config.toml
num_hidden_layers = 10
num_attention_heads = 6
norm_eps = 1e-06
tie_word_embeddings = true
warmup_steps = 361
batch_tokens = 65536
max_steps = 4583
MLP neurons of a small language model. Each row is named by its layer, matrix (up: input weights; down: output weights) and neuron, and shows model dimensions 0-127. Each number is 500 + 50 x the weight over its row's rms, rounded and kept within 0 to 999. Numbers have three digits each.
After each neuron's rows, "fires before" lists the tokens most often just after its 100 highest values on Wikipedia text that the model never trained on.

L7.up1034:472535590454503519544481436481490528493491531619523415492499472500521550534477554556497545576529492583513444515603469551497579438484455482458553530459522395496477472474532524553553419487459437420598502430431444466482494472458453495512433467541505566444529544473525462300508462467524460480526546514620535529527458466535410563541598489572512546521495463410459524544562487492379493442506
L7.down1034:476561503518384450472497516440520480482414506471495533540580502503512434473518478436486416426465654521464511485528544552536491466418545491479537541505488515529488458483509444505485508478532473503483476532498459488541481532517568552496400482491492479431505455553494442497517485506435533504534495376460458596460531522449504431520533414513489434514483585545493426571552432446458397528535
fires before: "s", "ct", "ed", "age", "e"

L3.up710:558540500474447447502522474430496612487475494551477469556499550435499521531545449453500452515577502536487452546549373498521535463438404529534525577425553425545435446523553503504577550480405539524531507475562478381502539443582461437548421438572453499527441529461462463505572509413450484609409533499543559423485526524591473511445413479527431498564501424476465468351535468598519563516557
L3.down710:461438410514579587586491453456505508588500549536366475501492474515520444506439485582446483523522511525529482425528470492415516577464581545507530536545489506469524493453520553517542453532461368462606542473566663492527454437623444510554455543528494536434449491386511476448456460489488410470535522444490440555445536392458544625527577487460533476552465491554469510531413437412511510479576
fires before: "s", "ed", "e", "ch", "n", "se"

L7.up370:521488554359516454539525485533398424481493459488438554507466524518507527456535509526542501530481403485492505531470471545560515471526540465501478587510485502568504525467445561493586408541563458441505456491572514457537478472421477596483493413536412503491544418503548483405512474386551477544451507550491425497578531478421499528480502493534557534409545521497473424546473493538504459537548
L7.down370:550471449531487454461500559535474556419417512485444568519485487504468518525510545382566472462483433422548523450467391477522566559508457448473507466480521538495515470519532544617533545499523562523456454469501481604422488472462485461541440456531523491498495435464506495481557443511512451377459475484476394508508439502498566498454446562548551512448469459482634507534474514506454530420527
fires before: "d", "am", "===", "van", "min"

L3.up156:558620430519433543431441533512450534492466495515519527558464492437509487482491530457549539484480504532504495472511528507451452583448452474489466497524478426527534488532506476579466511454514540461586576502579542461430534401455406539419444529542548526498533489521499589514416471574526482499356471431540491501540501432452476536514534551501516531546489512440533436410498570465438471507424
L3.down156:495418514532455490479555493478581533505562569527460463560463484537479502560460538541576511457622481489533493554479528553518508520540514457502522549538540492399465503482590557523463591457415497522418460490426524439419484466571439452527454415512452507468467506447473518467544525466529629351440503572486478486478463452585448500406565498432530512528606587450500531529332491494481564543507
fires before: " ", " |", "\n"

L3.up342:406529427536584519410539449494468504469504464458493404479347531418486503549507579586526531489459519493472433551623465507496484510459431477421564527454534473533514508603569411571552522550413505489587604492526510516492460466519505528573562500485481506504529488439530495456436481528499425378485503468652464478439475498520484496491528513549493530585521505480541525463560531559434518562362
L3.down342:447416462532429461463487472531557533528521539537475478527468403488480437558418475490492495520500513451508469563546529461521467434537418486443598518509566505448538558605543391515461515549493485482560556490482548418559465444515485524554456534510468498594413502490511505534413581503586475451523492414496433462388418480553549523469506436468503517540495458476543497463515508592492431474462
fires before: "se", "p", "pe", "u", "s", "th"

L7.up1242:537471485429524464530539540563477500409546560504480423475406486509482522513562472545536499495482468587436536512522512478546485395408489452432493444557487489516357477558596393532461466493508483545472573480525545467438463439511502484500491464457531481379509435493492464440542505589513475570554409516481509561540554553550570496542465477548528467460533513432489563464461500474510467497520
L7.down1242:442518501485494535512483560421508409597539500473584492511522497442546409580443452511477462543445486461436532484457472514446487424482453506596530536577501568547503579455416468463555490528485481455568450537499531500459469544466547493476521494521441479565492431470503542438506519578431465452520476505418535499463500561506451531487529631455494519562499485529480539525629531501432470477478
fires before: "ed", "ing", "if", "ab", "s", " for"

L3.up705:476535489508457476477475538420612570549483547452529568491480555525476515346494588532567483516566480507500449473533547484532419522468444524542467550516324483501402546502589485529503467580513561412611512506476491535421428487561461569510509425470569500485469489596486571519490511557524472528466525484478552415535488426389583581500544514478550498427610490630543486480500497566427467532553
L3.down705:465457508512487544568516542529527497512526502529419549496511402453462444480422551510599481505593507531544499546543599493441509327495482433503526460502465538469424449500450466428415582490545529504481478501526520532465447497590471573517431511496499477564468621524529515552452641509495482544570459505477501471475528443429480547441452506511499521465607465441509556557501517542479477475510
fires before: "\n", "M", "S", "E"

L3.up959:458527522542520501470474472496450480510477502500503511465467532457565527534472523479573529464465465516504468513548429481509489610462433445414560474537428416538494440588480505426457517481524484487458508494516560498521504474487534534477488510559442523580530426580516504492525464540542507597389526546455486544566517442511488521551436517382392464457522474537416470434487531481521561563560
L3.down959:532424547527571478488472437557460475482502542490588619540570443513524500497496483426490523467456429481577485510498509543563534568503430494495493505485513482448428533588478608448445464515311457462553516483599498423556490480457492577553520445529479526451527453592559494464508482460437502457463531596457525524546553542499403534558380482381487467537479504529496525515503474547431510495442
fires before: " |", "\n", " ("

L6.up959:538491546486534455444505509504453496550487508468531494488412491491467424411405566499563538570477539509515493499405514459448407476518559507447497433541462465500463489481452424576480509608458474473421580473526571516458497448547459498450428529561483468516504489551454551517478405511527430512478534505465579527527511413509498566439500590572399545400506529518433482495464512481412507533433
L6.down959:462404580559530451582425534503648598541502503662458486516567422504451496571373511522450481574499599533538551468545491480448567483510502403499573466439520518469524522525587543423420533505452480547467507456464510474483505485463540467494509438520574527506496537506485449489521540501457514441528526534415455503429474516448520448476461503530515439522475531537470612396605474525564611544539
fires before: "\n"

L3.up476:402493611505475536447488554567571541435499554531445447488477529428551425552505488448585511486430463424509532631450393533480477476527509499448589579453483468510520480478518411548471383488515490545534509482528471579411460418514392544472504529500580501410579464506441525523463561479493519459493481478428536551448487440537459463529581527503494528442535459531511490611426602414438488490387
L3.down476:605581519488547487551507616522439439535463511505454502495546563561499420525456517474562521494439518516552434476533570530600585535492496511493477500435555515469586547442534482447497537441501487581526592478447594573410559387486477504500436488464466519485440499499375470425495549473531521545577514495460531471424597451561506542527467510449481508444581593456600559371537434492485487499554
fires before: "|", "\n", "-", "|---|---|", " "

L6.up1202:538447557531529481497541555553391488574555468612413476524498591562563472544403445538468508465518517471530522452489511566486535575460511598440498526504513452495591544574463447474543483511536453567453570445504405469461511531485503496410481541500439564422481465502549539455469487599488446516514479451534431514455531450557515427527557598470574492586483481509429395457462524520431480576552
L6.down1202:538537494532480587470458524503624424551506535418498442505539547516506482439460491495506545531497634469645544406477485500626458577566425445472483561504614510478525555378545585509477486525519497515484494563477435487563568484468438574502503492519542433604437379472465533474526533432561449451608513510448579414503517472498526550543481554611412465455530468544516519441479466535422475534549
fires before: "|", "and", "-", "it", " ", " C"

L3.up736:505501504529552487475540548495466471476518455532509472484477522475565476500426523566561482464509486513627446377501484477498494550549424503515525526560415479480552457452502499558500467443549504515344513496489529431499496541422513408412485496392483480445528429555509475486475510562603513500474541468446418551539478492429507513512469480455458545477542482442519468534445507518552566476443
L3.down736:441493504485496464416459571439481449396548470575523534494545516508543470476474473504564465485431533511495433417553520524451538553474520478538490527654444527573576452406472522567504587465483431684468467421510528448462516525417431547496551495479547483556462457430565486519455494527547517451593557514469477497453420504470524432458545498525489537527540459592552425477479443531539501452513
fires before: "d", "ri", "t", "gan", "le", "am"

L7.up1453:510465530528506469491490523561425446577493475522554470467519511498469519500532511515578474577467482450531513452418597511496422489456446529571590532574496478525403484438411445505395459533522458592472478544521553553460505523496467514383468505442586573459482563509565448429581505534532532515498397516582482587471456503515555516472541537552528514555572507500475579497433537492520462505446
L7.down1453:482516467489476503433442450430523366589529465528577511497494566514543465494455419457415513479514442509577494516559561626436513551421437547516495605563512574444502579441497548495594499509522468415550467512501452459555484519584488511523501455428515577461366458432504584480383436481489488474511539510403530558570509452464506514540593435492474413459459499575497481476574514498474479540442
fires before: "s", " "

L3.up895:443531512467504496499562466440528516496501441510506463510420450473484474403455454525477417521517471524568556474492488507486523488437435474521523486476455526457460526526487363564567502502363625465516526486520504543550485446485491490493475421522495505447522593448445456471453448480484438539383478565518420452515540461480453659500478500510543545498486554424450558386470517442532494472464
L3.down895:531531385540453488490551505509602576553606492554552503546464524506495546523480473438519464451629556430579501532479565556490430492492428520496473541547538484559445470487546458522443497487491428475457488470539535441497542602639424433485451504502545512479472522449462534550559530491458522356464508470399509441452501515576449392526557493545484501541493389492542532500467495484410567543534
fires before: "\n", " ", " 1"

L3.up717:437569521481556572511483506466494507453428651599430381536483516474499500548446454527430478482446593514480490510475441542448547435477515502569615433482547494449469448641561476402509432491477510519353491486517457602541514485536495511535475445570473528487567550423518478527527462476474589486488529476516466550569605494695448510445455521460460436538563571571507510420516584510500538601536
L3.down717:488533430509456432486458589468472369505514472559433521545582449462501445562510579557455446492531518607581558539480564466409435495420513451510520517476493413464545495528498527422404551569536456558504576484442534584514486483503501472517509553491509548415430475559386429574619457491550561459444497518492548551472551436518514510518490495499424510408545562430505490523498533477456453470534
fires before: "\n", " The", " He", " It"

L3.up122:466485462373577591635501520431489503481504517523481536489530588439495538386501605502485511514434577615529475531562487496344454518466372396526592485450403515510469587497488539515504538500525557513539525483426474572470440476527482465436539502334512531515540594472496538478476471520514527515523505426466487530491514447567440639485550523541414460475502544525465489520527523489420471483503
L3.down122:458421560434611516477438495550478576410466492454539596567436475406489560490592561509558446479410480465470529503478465510464512515488473427492595486499516586566537453534414555489458498393585521544577570504459425419537470546447513444494488503554483489452567434552518460522515462457451484505512475535431559368409425573532453540487519548514471522504485442480494498516397509563575465632429
fires before: " |", ")", " in", "."

L3.up1481:498487519409470462497592469460557594476461554418499486501502518543466494478585457498531466478632508460465438518547535516293534507501532549487400522431536478486481433543464460526547488526513509412492597475555455469509499479423515485530492387516450539347421451515474569460496522456500500636555519493521537461511518465475484546557465474416519496554486465544564530448497504521536497423557
L3.down1481:411522454452534445485461503495502459459477538455559457536667485464571529447543510415506575499490530530446529482511502484506519451484422454612507518565546529488543461428419527517544472504495468478595517475647474492579510497506592470478512520458529563523588391526452504515467498565492456461426503549471478528548505476564499398482432490535428473400525396458587419550549605493583409409517
fires before: "–", " |", ":", "–20", "er"

L3.up655:503591620560620501488475515561538490547514452531564485481497483390551480532527491415621494433529493459494464440596440554512510596453489460507504439491571487493528566595561469543415498559520531503574535488438530367533517462526505573417494522509535514591584388528537570418526485605496504499432536550583485476447513512489543456513425546508456513390473473555524399444510531511436548554510
L3.down655:649407504565525415474427568564535517481502407491473494534539435536462464464461586482583508439450508413508531567476470424553495486508528496578461536515567534484516466472534501520470535499465477546546517486552539441553449507484519601408516508527435495512585455375501519465477554424441422450554451464529551603521574540412531461454568479476553469506448544482478453442563503466472476496476
fires before: " is", "\n", " was", " and", " "

L6.up527:502511505538499611488591535562523561471507582400481489429427522463512506485579553451471535574519513453520465515585435502467572493482566504604491438492473419513556464407527556541468540562500480475402528484524500566439532439500501475505487492491566558454481669445488475456558525452502459525475514521431553424481431469538466528515422598621456445546508499558464535492488485478528455454529
L6.down527:522486620437463503504500528507487482540540466548513651554480503559446479465497517486587448509533544595486545498511532548506416457567506541562462527416545603514506478556483426582556512485502593454580478591459489589568502527529539530414467568545489507514499455453504475497541497502547426557452497531550528466508588574409378497468590439517552424510517528451433543407497494493455587536394
fires before: "s", "old", "ular", "ip"

L3.up811:493589472443490526470529480547501511435430474495444509508390454465513487577422605454425586511483639463542504454573553515441522505476396530470449519506547455432449435645534543479469526594455515482515485482519546487471493468513520422583548511504574529464523466452451547412616456551426452588456517544498562518465609427424531486494553519509453496469458476421470494472464507475521472465439
L3.down811:515495416432463588471511477561559519427491495441466542440394402478557500502463592541454510521549509428405509461439630512491494536474431523496423451487581467503413506627532513493495511588481509491440456526491589411505522532489504451541551558523496526502503518484523508451628461602475428599541406529471488536456588499450511570471550507488395526514462438464430559543537462457534427459425
fires before: "mmer", "c", "ff", "per", "gg", "p"

L3.up75:472494445540508507474493520538432550408446464426619372532469544481476435439502502482456531563492433507460445559458446502483402498508491505549540495497470499447527496577586576513509465502491526481415490500426434485445530503494453569574575487515595499547547477520525465520502483460528476486486462576510537492630536499581489476499487483406448472496580552606564551459500550609506624514468
L3.down75:425582518571529510535515469482500429589459467561525426461541532565511509393493449419475499503577491500494512537444517536620483458533466571545414512482491554512494462418464493466481508477550516383509509505483634551459397452446508489492492395566412470544550493520449513474467518544479554453499514433430558464516557534448543513549490458525440481522473561362447517504515546482524454504554
fires before: "\n", " He", " The", " His", " In", " It"

L6.up1235:497503460473566442576529577475562550471543485541460460455454484406506482546463476522495442471518522533499540493457512476481529534511398432512560461503541561475585572464469567482475394533590485455567594475464540489474403484456517491459501480412455526427503556545534476479530514620545441546428495533478496572392492528484490503516526490605530468389513616430463502543422514486544472559416
L6.down1235:511457548506480488457490495516522544476454482558508447474559365397424533441530497478562444451501377517478491520465509424579530554522590420556446405509498484545507530485461451469425541431557488468553494483490488446546381544444546462470399551502512477536551481554442437648527484532534546554505507540552479453516508477545607481538475544536523534490467519506477466509384484480466420543538
fires before: ".", ",", " and", " of", " with"

L3.up1358:463479531460455428539554495499541564459539516586550464552495493497480522411535499518360479506528400426514495538497536522539565504497430579435481370406436436499497433533471512496532503505501465449454620490558500405522527512402463373458463445498609540410477533620430575466520514573502541559536533481550442447500535538521524582455451519505547478516562457441521482377424572498494479512515
L3.down1358:529590455451551605486465554409593539460549470424502491574510491529466460516511518508525486539436518524478577573517445499544463468526422473501469489447507559519586471534492573521584537493520600489510503480428509493532527443482503509419512450449472578534541420483556497540447551521492610515461366559508532449462504590505505462532472475519504493460404505488490573521498532451543477465557
fires before: "″", ".", ",", " |", ")"

L3.up856:555510480426519457446510523496467605483364490402558526504460528497472483396536529442464455456454496426443530524538574506494595510435461523422494474406559566454567492542436464527593508518527539456495575475558514501481490422453406458488431497518512506461494516565395612449520440561532569603548527508500539468499533503438537473549440489470502562462591497471502405488432544462492488538489
L3.down856:438546513588563593549495490432544619526468565427504547467541522554507527544465552595382373549542488447486494510550604547463454516544470558484515493497486497479509461477437526502498553546561541454467512503498537474596499390416543561453605514489551534472387446490526524484521529519562478564535484532517456603553521460436501445456537499542536500478495485522412534526471497451521362551470
fires before: ")", ":", "–20", ",", " |", "–"

L3.up716:487499471481534499496610507438466581508516471555432483533532519520479470476576606406479427492493578489428463426520552539434523519469473516479603603463593488550587467560457511486463555580428608489485536490534584525504463491490576477469509481403470528410535544499517476414370468577478479490559518385517538520525642449462446596515468503472503486548545632464483505446466519471314483450398
L3.down716:465416430576587482540549498586515519496542533439500625541515594498485383505547545456515500504514569553424482546472454571475483457528530497498557570543418480557511504482481494467473497456447502466461474510531536459448510510451480513565573476478441482430415478569466453421376561537480532485470532591557592350462577444482471431514514503496490533635603604429434534467468469567515437492630
fires before: "-", "=", " ", "S", "\n"

L3.up192:514589559477433539470503518465477602511517480448485575499491544531497548511479546432544572518514471478440417495596441541547591594435480537498561520466475594539503485526539523455629534593593474432381549466532509471421474481461465568523473471513509552456478487542481598518560552452468511541477542471461543489536580445480563465524518538433485534505483496493502483453489491448549524497561
L3.down192:498521499575571486458538487498450441550543558558542587566554502466489483422533380501478456485446449550623473534474537484418436484474455524477466490475546571474451602410427526501450430478571517558558458470605532606528466447411513538505452483590491512516467556484522460435481519522452420496452476473561513541449452552491482584519495495424362523487573416595378509551550414550506481517411
fires before: " |", "\n", "–", " =", ":"

L3.up1160:507481413538435604440532521483441486471505419420552478445468549484482426561487557489588543507566576435479527457530518495508433565493475459440419511515536409416566517495515404543535498525520568515463548474567541497532550431518420563505421513469527546479597402637524550479524512481508489518491502451493523483567495407533529460562508526476503456564557485449498474487409517521485517504423
L3.down1160:496458554545536611228557521509508512469471521488582571533573491516462468474491518489406553532479502506489535504515499473517553482549486465501560483544511470495534408456427516547501480490460507487448517429502436444455420529554491486563552404508452579471486481530428454636602529555449572432474504589543533499435450491511469525404451552495509484564460549488494496574442545510509521558582
fires before: " |", "-"

L3.up328:532536504518484536519417530436483543504590455450558510559426555494492473512540541445588540496520473545557465555430434478527457470453499483505527496491372583540448499449448453506517507484508541532498499486502554550434485483550434596412385539438510548444522483521520570548460490454460546401529522527464606549545473433581496512578475500452531440521538470493620516475458521435523491513438
L3.down328:530523557529464432513517579453513497545484501439552446512580491469544465440666488405556440532425457521522480436487498532519446509491527501533422509486571556464470463496460457442530497485502567580469494443522566531474519490514557589453506439554505514563609503511460542438453529465543497479565505489462517567477491454443434486529449495418568401486537490515556469418478558472435559481445
fires before: ".", " |", "–1", "–"

L7.up1441:537482596469479443513595444515466596410418477536475471427604509464528476510463491581477545514436505558448522498533431535490554587438441480545491518465550410489585484566558520525460456538543589451542572478478423507593521487498537356518515526478597483450502568481489560352563451527473535603546586482625432510518447577509478460453558591540521526534537485581402492486452648541468521549477
L7.down1441:448538499484524535450582585553460536571519537538559489572493500502458596580411541543452549471499529478532412537525615532541431492509449460419517441493525520497564534481498465567542530499463506462554463437447370511417447410467425572593459472598392524548537478496496562538470468472481546567493594460477442486481455455496479453545501507455467569434577477504527447568561459486506512443488
fires before: " 19", " 18", " 2008", " –"

L3.up575:351515507437491477558533521603530539566574518466489461556491516431462479493456540474485501515543528481565524582468484593491512480437403450464449448479488535486466488471481527522487454444463499484451527446519478515516412538478473452502449504550477587531530525534416512541557513565480552414525554539511452592491452562517424623524394576511473502457607501439546530456472477447442501565429
L3.down575:530449544520612494590448532460441529556453538562561497419505564493584483487460454489581525519436535587501494454456484504503545492457509533554515583514530565558575514541451537485551517471642508416510545491473517446494455516436474481437420487564457493499414567498561512577461533432518524531398554446539524494432519523510433530544516504441497508498581538433433499470600483530465505411471
fires before: " |", ".", ";"

L6.up1211:551515503498553388478604456487508551531521476456527520426453460470512444538516475527437567476428565437408524482506461524500470557461470564472459517435519451472549511466456486642559530527572568453499498515481524530595394524481512414449469448430512590460477522426463499444553500529479473508522496533592405492564503500516559597517494484430568419534519570482526458574432599491500461458514
L6.down1211:480567520469574520533580451472476503505409540393537487423558535404481488599514516605575529500521475526518374471475597498562449560531527546458528504524534499393511465553534495529569537470515520474547556497473467601387512492476484559503440564469468483452511390492528524580402500477488465498500524469460512478417503533475473497500414492475484426579558523512477546541494432413516514524489
fires before: ",", " to", " 19", " 18"

L3.up186:421516490404563473503530468428575492502489501538450428526428536426488492460468534507563494470550474627585457628506490581415507543443428407539550489536449500423515539557510523557444455488476457495454541459459485584494453446534512406492443456476444550494467512553389474509575398483456487483439526559541418488511540508473501552535467538472519517447482521503499490472441570419420505594559
L3.down186:549402553497622465523542436474384501522520455555419450505426593453514582519490461407483562419550492461527496484462539418516512574509489610608534520512612508593506611531513582508464495495491516458560515500531518488600490490440557460566537452522486501605446489560426485487469444544455444585407565520477551430433517526527477441475561489501489492519455465508424545443552509491540501534542
fires before: "|", "\n"

L3.up488:509505452458522549447490518426523467475460479510554431532449503442457413429426596454528472479532519594599521548430518559415458590496429445484462485504400492408479499500492532598502512506474520502474528474468511637435474464553472495492502438485458523463526514525481462516560400520531541451478515579515523483464468519487512575579458530471475509461506473459523469501400463478396481516442
L3.down488:479449502549584555411485552443541505488421515478548525470590504449608536489453498452492453536408492636497474486471530498358586514548541485451568563558432479551545466548412554459576472449557564575523576501538550519423514468450469591448492385491500545525450546540477388555487479525494503512452461520441530496417517472502414585464439482472576478526503511539439444542597543565504451490617
fires before: " |", ".", ";"

L7.up912:524522508519570547417494451546440496512475479483457492449505522506433543518540542505423617525555587507583470478486623497548536561564430530568460561505482438480462439503460534552503463518476514623460529471497440485450541444503470515422559491579514518542462453431433466458507498519526401507423492383528516526504499513507484472470551509549450498519532402529469506443489468410482486595449
L7.down912:471535551508524495447458435549534463525455570506606484516497498473473472488559419565534494565568487515465569490545407500420556421460499395411584507469504519471536558514584550590528515517468507472527484456521503516494507497614474465528613528465508494562511531550563518525436501470558523476538484599420512529453493497442532428454509496542499504514542535457486568560513529475489551434407
fires before: "s", "d"

L7.up458:448518433542473516493582433583508558388573525558482492529540496476588437546527476517505493541438491436436460533551540534505527372588489533510602489545546442656485416526484581487503570582470580444415497514569472529515548439467460548511449494450512573415488543414472457475425530463514499543450566397476406477483564455531492549552546501470491586533538571550541548430538520454572467498550
L7.down458:498438599472561508464467598506475537490442591587466534581585424418433521474534468471429440542481504556491522525473488516535552543436569424487493515420476561455497422459511478464481383619521416510488575539412608553539418500400485550537492508493423514545423526553426497548557505523452479532495488527496524426466448465449546491456551579410557549550421439477496397561393516525561511529478
fires before: "-", "\n", " |", " La"

L3.up798:524467429558514496472472489547472455484536517487463473509480510490446460589479495511561445525531537522457511454477565445449476593518495411527418615486594448506559545556478424534554526553439500532450493496439443447468491465523468538545527486597532488431511514554510510363463453468556389445433512481562479523545496499447466501504556468436569537591486458513441430378431458610483467500573
L3.down798:398438476491425516549477488421456481549462458558607393528486499532532525435545551569530526489473441535531541534491488536589536585483520532544413506532517637444496467411513484544544478521547427531415509538575446628480515493468541547430558527470582510519431494459441505545499507556550485479526520485493584500460416455542546482559407557556440507436498437492533517535524496460579544424403
fires before: " ", " V", " |", " C", "\n"

L7.up826:495541515525577523541591590626401573514488511507482567570460432434403513596542512562517512595508509493575417510489487510462534577500523511523524475510503505487434485562490535486379429518510459501527557549441566484534489518441499393388499485438506563447523540559466474488528477449472437634528469613465533492524589473478517470496526504468395412517509522506485540576410413521535532581352
L7.down826:476432497494443562503516514573542546489543504509632585558522530437505515459465455445491428502617398440498552561419527594586455553537480456555535497544416507536565546449481585506444569461539496430514425540474543442498459496457570547498409415438480499511474482433510533512457464426527562480481561513565438526500453505526491530469524563506520569463519500589507594435481483446527509493547
fires before: "s", ".", ",", " "

L3.up1425:513485563441459543552433491535508628510538472550415445504519488434453521463493463516501572467471540579500532534541502518532602530476471556522534537453590495526411501492486486554564509531439482517462547504545482446569536399484571577445538449518522534526485445520438584481435476417521550410488478550456440461460507428495611518440416528519509451517487433579526520526456569548431539541410
L3.down1425:458493525445524566531474438544484542389504490526481521530496526404576524441490538475450537467381483458524520499623469520517466527567477468532524451484486516498574498577517420454511465491575406459557505433620473558521488480435525456477553397556494516458418483404560380686432441506473479532501487574504531508496585511453562474456479529567562495480388539507413573559623540530483575433623
fires before: "ly", "ed", "il", "s", "ent", "ing"

L3.up205:548449500476401519484527567558529495565428507520452477570502533474483430520519567549492413467502495473541540471496517526462526512500581424477507463435460402496532426519501512447456536614526546493480554471460444597446486385538492559458513496439583544391478445514520580488504512536533410473536525497522577528470561481585482499628484564532570417532536543532504487440464523456478419557453
L3.down205:493559517477539517428482388524500424505390490526565563482555542537534517495492467496455551482488469451470439434457499510534468566498459377471531428551546524613580477495479584459533418450518504576489482450510495496573519577482465607491500485562483476474535504461410409470449545478543598474468524508534543547434461524526475494518448545507563396555413512545543489520457535548504473626596
fires before: "6", "5", "10", "4", "7", "16"

L6.up430:478539515412439581577607572532550565593523535489539567381471473442525514572461424526430465528432499518550432444546474454500602480510506495587437514544583445485584525601495635508476502554532468522444465492476383512525467537483565563532486492457444530451508641515453461432489483433503446520550514535548540494569556424493473485608481545656558440573437465480445471422528636490511536527527
L6.down430:414561548456527516511450512528618336531490547564464493466479454458555441416576424515564552431553490420457434509461445442481484445565463596460573507433608453502590577490492557487549557445377458458516526474532448526546402494442498494522482477484438471509469420490555534506463448578579522541524555494519531518503521517403496598440558377425477461482485542443530535547560489499530457443499
fires before: "ed", "ing", "ent", "s", "in", "ly"

L6.up250:572517470498529519477543568473496531562456527503593515526433511518607466505478500497523565500542530502434451529478518538399572516449535561463623524502623465442473472520447502432578485640566536531509605489447529487407479447433416501406441481433462603533448494505523429404511519542428408536470508491484587460454612455493493547535542581480449494370459503450490476405413544539433428487438
L6.down250:441468422515479537564518533471449504557462557600541506471554505515485470584542545505450532407493517544477574576505453504587506408516541417509479492533463552499479587463522521439489458489559445458534482488468520511474463522540447427526501622524512371522493525482385561567488497454382502506598539515484464468410461544635463458433445507491491540467411479464517406612526540565385564502525
fires before: " ", " V", "\n", " S", "%", " Re"

L3.up689:480532463515595443472492433493492501545476577441524417550479500440435472464497467458401533481552584493550424563502499541464597600445486587472428442457473543441516526464503531493570384519390501456568531452608502537540487531475564527548487511552514545573479517506516521474510501492470400447462492479523567463509508572390525505459473506455550463557541429474438474469495487471420579540459
L3.down689:482527514615502453483470521518573527433526518446440550479489458453491427529455464629526449445502536500484443508577467482533439538582512414481577490541541569447464496479519543493480484403515567419496572521505579521465496451565554436554575437457560480542479578446547472512510550367507453442493513484468578522496471458474443402353545527589472496515612425493462553539493539516407462424502
fires before: "et", "ence", "d", "al", "ent", "s"

L6.up300:438528491508513563586584493511437685555480540527449372474517574469452499584576534462584483524513584539484488462462509539552519620436472542467532500463568511599461490457430486440521473550421514511534534488463434425578573479512417453462417552525474461440485515525455503504434470484470498457510570453520555478433452546513478507583531548566442452534556469401426518490562499469451492526506
L6.down300:568484486478392512488487547478484541504494412467456552536478575529481393523482579558466436507608509508498482519455475471551523488544510570622495476497476590499420465416440492516541495512542591546513568532451553541589426563539524489436454483550493552541390544474528518468608533553599438390569493418600502555466486457492509522434498489467584527481506528554516530508516547471503507498527
fires before: "s", "ent", "it", "est", "ib"

L3.up1348:465519578560552441572556566526531556468593441573496545509478500499601456435517474500531494498449551605557471453472533497508495483554551512593457447484538496520590522531513462486508454570493439429435505486446494503394448395507601512518461460463485495523507534559435461509554542435465545580481541508529503437526516501581403505572568507509425512500400526532462443514563484497442568449505
L3.down1348:579535469512402445395461563403540556474545506420440482511565509573517485436480416517547506502367506458538581388515554522539429465539462586456500509520436463566493539429503543529461519563472477571357587461446479506472519474498493596539507526477508489562473520508387463626475476493489465567583478413504567491473513464465538467503596477511555528447503478578590479475476417428501453428394
fires before: " of", "ic", "ner", "y", "om"

L7.up292:590476544449604493571484456489575485491537600410509421519464515535513486447472524455517464544502515541502506423444485457476568492475499531494591514486503553503447557461495438508471396494508548404512495347572481547499543415547436548490492437449632464503543439525504553449505560502527516549506535488523566499480536468446521540573441516550562495471593592589458524423467438539454458501543
L7.down292:457556497536603474533509524451537564528500538510378494421525537561522478467422506543419616485583457619488606475558434453514510500556533487601490561506505558513488630576521482466575455539538491475476481555541541505590443545488510615431493514587518587535571476499466481458556477537545455498475521423516451498470509551522445428503519545508571486384497528524554471474470490450578598590483
fires before: "%", "1", "2", "3", "5", "4"